{"num_key_value_heads": 1, "head_dim": 64, "init_std_up": 0.02, "lr_head": 0.00504, "max_seq_len": 256}
MLP neurons of a small language model. Each row is named by its layer, matrix (down: output weights) and neuron, and shows model dimensions 64-191. Each number is 500 + 50 x the weight over its row's rms, rounded and kept within 0 to 999. Numbers have three digits each. A neuron's up and down rows have the sign that makes its largest values positive.
After each neuron's rows, "fires before" lists the tokens most often just after its 100 highest values on Wikipedia text that the model never trained on.

L10.down796:451584534487457515581524546462445523473500552430509466472451474499518498518534533512409448557435540547499551492426499471558458544531471554476530525474454484483485421448509487417523527455528553474512443472480441476514417512531449470501443567447448479538510572526465442518579547465446592438440541527494529598513457541496606528536581495499507552475520547473525580570315525473465404494594
fires before: " ", " the", " in", " October"

L10.down355:503560466420516535487583527516410522404520546523501497550559495462495487473429527528532526506551467451527472365508359577560403560490553555460612493409506447514486428635529489635575570412488536484525506528478522583538535518480502567554535483397509569474497519489454553595504455481511498462511486453482460429439534526515554437579492553503502532459360434462522521570500510476443545496490
fires before: "18", "19", "5", "17", "up"

L10.down315:488457484560527414551526545553531522516443516463475403539507557528507483515509491507493571391487409490445496551525516494529498443537478539538510503560542582487456434429515501435439498475453445446506574529512498478544426522491597531454497572577484461507439452482571460512564537537469522453451481555465501431546499558482508464508579538564474478529461420485497521488469441587553513481483
fires before: " by", " in", " to", " at", " on", ","

L9.down683:531511455572538483515587560508437458472460480509607460543552531480471495483579556472555511490508551536490459529569532525609454511593520481440400474495516484543453454567509523488503546520478514494575499525466477505492566498334348534488476463527486507529572651497468439475466432480538604460447498470512467567455607499481491465485414550524484553468509569409531606491536559526569430645521
fires before: ",", " |", ".", "\n\n", "\n", ".\n\n"

L2.down311:457534507517436517482561525564549529478443459498516460597399513634486493463435530497481534496482537499521517486493549382474501492522495413487528473444429505528446524603594520486569542489545487506489435510484393506428534460557496493466553502504438398429533532475514582455487539457544560569506496479511551496490404521476494432497441542515478545500539445467476583564556502509505467466519
fires before: "=", "|", "D", "A", "R"

L10.down397:506541448464586501470523431498530472487475529444469525414562472540445474453508471499391578504596515541576518603485507454482568511453561563439543519512517563541596547490491489439494458505485378520533504556532463534491507545576506575465444601431463513457465520424385500450515502534528503516487478494447530465500487528435535504487544430579460403551516539575581403447538410552556438532464
fires before: "i", "a", "ic", "u"

L10.down554:503478499517504518521562532477519450514492517504455573501486492497446520417494516468606525502429531458536457524403464531504437564474456565487460530440491513488560490567457472495503395599541432514500443489494506499499522463452473501499528583496551611488562506439457618516414484406519537399433483566483472627568511495479456457436449547506463466462607513566467539468531485568472428559455
fires before: " to", " that"

L2.down572:478451483593454380503448471526430479534425509533629537523451540541517515489588469506528480484470539447464548377499505455508469454527584477523495456473489498390542466519486554482582465455547533507546462458539591564542461520576492499416498473494514555477441544611498485501563471506472444509537596513575563520426542578507470491486456490527489486511457461510509532378645427458524507441516
fires before: "ording", "ords", "ial", "ess", "iety", "erv"

L4.down548:408563543462483457510415531467552519466425474483535442508469507513521427462451465547482491447502520457455478495577525478418492490439457556517525480475524463464547540455479578587452528498539372527510463478432430465382556555508433479522437573482440505553530518465383484469522495564578495468468448550543458458522474505521507421466458427440443475398426507554495470452493487489578481469497
fires before: "|", "able", "ed", "ts", "s", "ant"

L6.down763:549479612551583452576557444509469523492576443555474489568514457471561483474494499465507523451520458525439470458546550558574532468488534499530515631526492486466504460547425515479557463457493500548481461428441550517481477547516569495490419394487462440379517442555505468550480514490471452534512474562458454455477548522567510496453501554468492468485512429511513561408527530517526399564463
fires before: " |", " |\n", " ", ":", " U"

L6.down622:461575483535467515473494435478514576577572527425552558462481449541553519433473456469465418522443469525454452468511435451445487437478479576497526472505479602455501536411487507469528435562443483612491534468598480508538656444481503467490547558503468500480549453428470502456472475508473556567424522472503517432428505495522529443385501458547554461404511506546469600422585561500442494452489
fires before: "s", "hy", "an", "h", " of", "ant"

L2.down470:533483441518525435490516366405508539547521498496497562589474526525576582528510460531499444460456500474471527501459576497495487422540505571406515505540502594517469541558555388504518545506489507429538502531463501510575384480521444528622457464527527560447465499525497491492562515501604462485521533469523478519524502458501547407586509549539545512511507488448452444520531587518570601439548
fires before: " of", "icip", "s", "n", "y"

L5.down492:495512541537522500567531557442506575481456453454403469487474582443506393471465456456502585582461414415533530426508469404439464500574478530530485536571547522502487540460474436629529474476544565440532431504467512428542467528579427443508598550497474499437492488504486509420490512366515502555583494414469550448506542498517559374534563518593484522560532540529510585550498532540583333494611
fires before: " the", " a", " ", " M", " T"

L5.down503:495499534520511459500403428623507464470465547528561480497478534501463522461524508537523502580580606563507516430519504478416374486531547492525453560468499545435468533467511474428473432577520500475493536571439455468556487558535519533514519453535479466557482487552455556504534458530558457433443511516504592570474491423594597443524493469501445551526472578494563483596543510472505523508471
fires before: "ed", "ial", "ement", "iety"

L9.down637:368471536587520510501460594558440508469492553526486517431505514599488498490465606519487473544477457501456473462431483470581519427452397511517485513490513588530476438513484514549441519513463482504549571591490485589386486489526509474478458511485476516479526512518556436568480521457460486480502481471479563508486566483485514491455482507552537513487464478394451512446486536571569442468476
fires before: " in", " on", " at", "ed", " to", " as"

L9.down306:603591544473523533541433474537564438504535523451474474488564478567436498451456603424539599534424576427516570485487489467482578417466549455518521468529481573529573496529555442492500473533681486502513513441424441558453438415442423566544610463450476488450546458655537443458614542493571503579465383514511606477415598542447490442517560569503533401528515489550457451582476527478500462505514
fires before: "|", " ", " The", "u"

L2.down917:493544497476579472547492425506532471555493435488530440518523450587494462498520522491469489547505419481495449478434484580509464446561509438367458452472381520546466448485594431465489543508513507474430445498549551495539502484511493432488549459476401463585429465528451595500492445521560484461458453464516497429569508504448497515483535467594438579549498476548529481483510479473496411584495
fires before: "|", "-", "A", "The", "S", "In"

L10.down5:475545457543422578587511511462488482580433584427510430541490467483493542615576471394441533456445496480501534459414457521472486515530518594473444495488451399511452530528538525473511598373486494397495489510481497453423436518505472451557532420528534446576486490444448468579418480448492493379543469533508445462460463524472506442544461500555503427572381506499574502532464434496501463450415
fires before: " the", " to", "st", "t", "ed"

L9.down431:533556481517455486496555542456539443380433540519397526420560544483537499543502534455362460474510546471551495581434531498439522427526543659459519533497498505540467541469505466548519491456514453579489557436459499564432515499542568481475502493542474522487503472460437441533482511556562384480483515592537552573546428494524484467572550425488474500583652475508500480449488485480572474513509
fires before: " |", "en", "a", ")", ","

L10.down1023:457460488446523514442491517459535563426535559455516569525574450472563562476558505411503472440456589423542567581654462545589571485477426447447545530487503429567647491589537444538527568415527549532552544517536437534526472551546507531415523492583445532397603568461604534497529420530503535501484576479450488570521526520457507569494529457491477450489431555588476542491547400454585524463544
fires before: "19"

L10.down25:493426452555474511506484468530554534387490538475487579533540474469507542462458443527549499516494555505507486455462428502503544531397573468559400488546556507402533445598408548472521504532464530472504547483473469462506517573464472426491525551453517526511388513467457439540489538538561396541449596499384547481506534384487480483521531425484544483467441552471479486422536528470458494481540
fires before: " ", " .", " —", "ts", "ce"

L9.down120:509524509528480555531496587543494497466502421459476517583552440549429482502449449500480505538562464513497480576528456566489448415491577484548540483481541471457472513527451485480575435480468449502484524469500526517547389455449476533383483525506509401493582466474492579424505537467490587669482420499457515551437548542523580479363514488540456522503490429522480517571558424481474463533510
fires before: " to", " of", "s", " for", " with", ","

L2.down852:482528508448537577502466503463555520463421453508508487550502444596494433570527420519469528554516532565451508488464479537432444570507517547535473465479574493540529453472518430538574441474558520520491421560438475473498518333445467486482566508492558502574564497487468521553417482480439478477461559550497543584546575471564444404478556511594467450464470467480483465506537588486519584543499
fires before: " of", "y", "icip", "n", "s", " in"

L10.down41:544523501601517466532500537588448512488473552413533466579475523480533468486524568450439498451549528439597466492506539476522488486496427566497482537567499494538551452551372459449530413534561364520556427534476536530482570636507532507471472607519486425464405465451536379411401573501465428436537510502509526547526414592511485576484508468447538417455506438489515564577547546485599547441419
fires before: "9", "4", "0", "2", "5"

L5.down710:503510490468524472493553510564438491485384477555532500629466563460596482512536493480398484439588521471509473501535534526585481555563497544492495533536511419484530610552499486462481512459482425612483487531484495507450658584557593599466514502547560504492507444463533508542506586509508574539568474444550549546553415529486465461492519514443596434518492566620466455555581430495520528542388
fires before: " |", " |\n", "na", "e"

L10.down35:532574477527602420524465442510520472563502534490581497492600477450466438475499434481435499413449487555555437509479496457505447519495509583503531579473543502572423510532587575431561464567538495533498476371556518438602488503458577386421482460484533463493434488403456505546554566527543491518543585497454533566599517499477526612584438473642459536519574521512494511504494602502415513484531
fires before: " ", ",", "."

L5.down495:519492445503550505583431548468429580467476520474613477515534467490484486524479502390444570466426506518513536558487538550521564500650506528544438527497562518517503569463588439472554582517485416551549502514543465464494509516424557547493528462475503468534419417477541360469545558453470503538559439465561450493546475600451585516502509513514509401574478608457579513443551443452538596354468
fires before: " |", ",", " d", " to", " ("

L9.down979:464436482397545512513551460600563560454496484544541589528434467477461384523547483443527480458511524444500487435473465539512500544503446562514359514565541426531564585550606439444610497538511455489466501481535532554452477511486591525531456463474468572453576585532522511442525550543553568429551494588524465582493436460605429519475402430487524519495499524553458519521498462559470481530376
fires before: "|\n", " that", "|---|\n", " to", " a", " +"

L10.down420:567531526605494539481456520515462507539542433486519543515467552507511494479534500525417539485515553426526517472530491559484559463570506528495558519538440469444504481500477552467471478534474508493428514496500535500586546512462510488521500549583466451540459552543433483452570543585480433472480458457501553475461572505523466493491490436527517493491465481530454551578520440581550448492480
fires before: " (", ":", ")\n", "T"

L6.down531:510563506516503522603514439485564549445473496421570480523557394521483476522584467466466517482545603501470542514459452550466493612550459452466461538534426526511396522508503516428516525485591419556563531506483566414564518585431561483541357451527510533502438354538482458419491539511436545474580451467508572471563496421544507527546491539443490617474509502474568442374535476601496449491440
fires before: "|---|---", "|\n", "|---|\n", ":", "|---|---|---|---", "et"

L6.down696:548529544552560522543451460470497440536516512578446499567610540475476603446513489452483495538476554465462468511409546501517510543485496514527494435523480472435557465502585464419554441475431546470476557546478569495504482420456470610522476467442542540535486514511588501475468484539515509538525454483513564518491457594447484480478362488498535569454530530448520487456437556464504528472486
fires before: " of", " and", ",", "\n\n", "\n", "ic"

L10.down22:551547514448517577487551469514483543481577523532602457571462481479468518547489467483460486526585459476542501493590492470529486512523531520524583476483649493394462412466441475434490496548514500481534515494522487492528381513549446486490484513537473538513424548585480446397445489562384500490471457561481476407529530474448486515525549522525497436429561539448570529509485501484492500449500
fires before: "7", "0", "3", "2", "8"

L9.down419:532495549485507501603420554604458385416517460516527531484502471463476543385634492529476547462522522459487501541553423460474468441499509600516467536471464415504480552472559547486473431486467456454530551544481442580485509502453591585493447495516475513462511488628559404443528628431546506507547503582488483581529462561469539516476504506515498446476517453454502482484505464580495464531501
fires before: " by", " in", " as", " to", " for", " on"

L10.down68:516414432544376576462550462392607497479558455511376474482581459593553434447535428501549420487489434551503480441438537493477472628498523502558489509421537375487583545446487439465544432490571507533433498541428499453551573476585569514380451533425518518560511527464505534470555548466466499486533511439494552546520481522477509567509481512534522472468589452465450522549570542538504494464430
fires before: "ames", "g", "m", " ", "old"

L9.down778:513539433561498474480510491519530533497507416477483523510442404515499447490529514567437499447421586586581521466557483527540497551606519504454580468556466539612497525501451595502582592491473461443425507546474497518515620451501493472504482529510518528471459558524483519440501446433399533475517460500527517469589606457429503478523522464516426539485520391531364501478517401498512416560426
fires before: "i", "a", "h", "u", " of", "o"

L9.down914:533575470509534544575383501409506466507448502565494479576501530601509549441478607491527436482517571503499478499547537517480450467501474519554516555481445513488427442496654566391489483553509525498471481480522580457478528511520593506447442472543487549513517461559479516406497542488478504587601446474628481537473437562482471490527564478446481510433427471523532488526515543446498472533470
fires before: " |", ":", "it", " |\n", " "

L9.down325:450459516450568488515504489450591445525508451501497429470459508542584567549585545506507427507485435521508459518489508451561519417472375513572542477450481466503508534440564429516478436433482428447484491551559540489459479445548599436493480501576492539532422623431415487506482546523526546472463487462403515494488518543507436514560446527501468506437450555452546414527550564494421555522498
fires before: "al", "s", "ed", " of", "ally"

L10.down854:501451518472518533536540479423523503530496464527586487603427506420590533538410459611463518451460509491476536473423536537514493424476536427482476517557474535484471512428448474467448521555566390488545472552492525532565499498539506417514434459425488522458427447469463463504531445440516503526503473428430486417503536419438405481512440391517486516573535550434508570437459503483484466465569
fires before: " "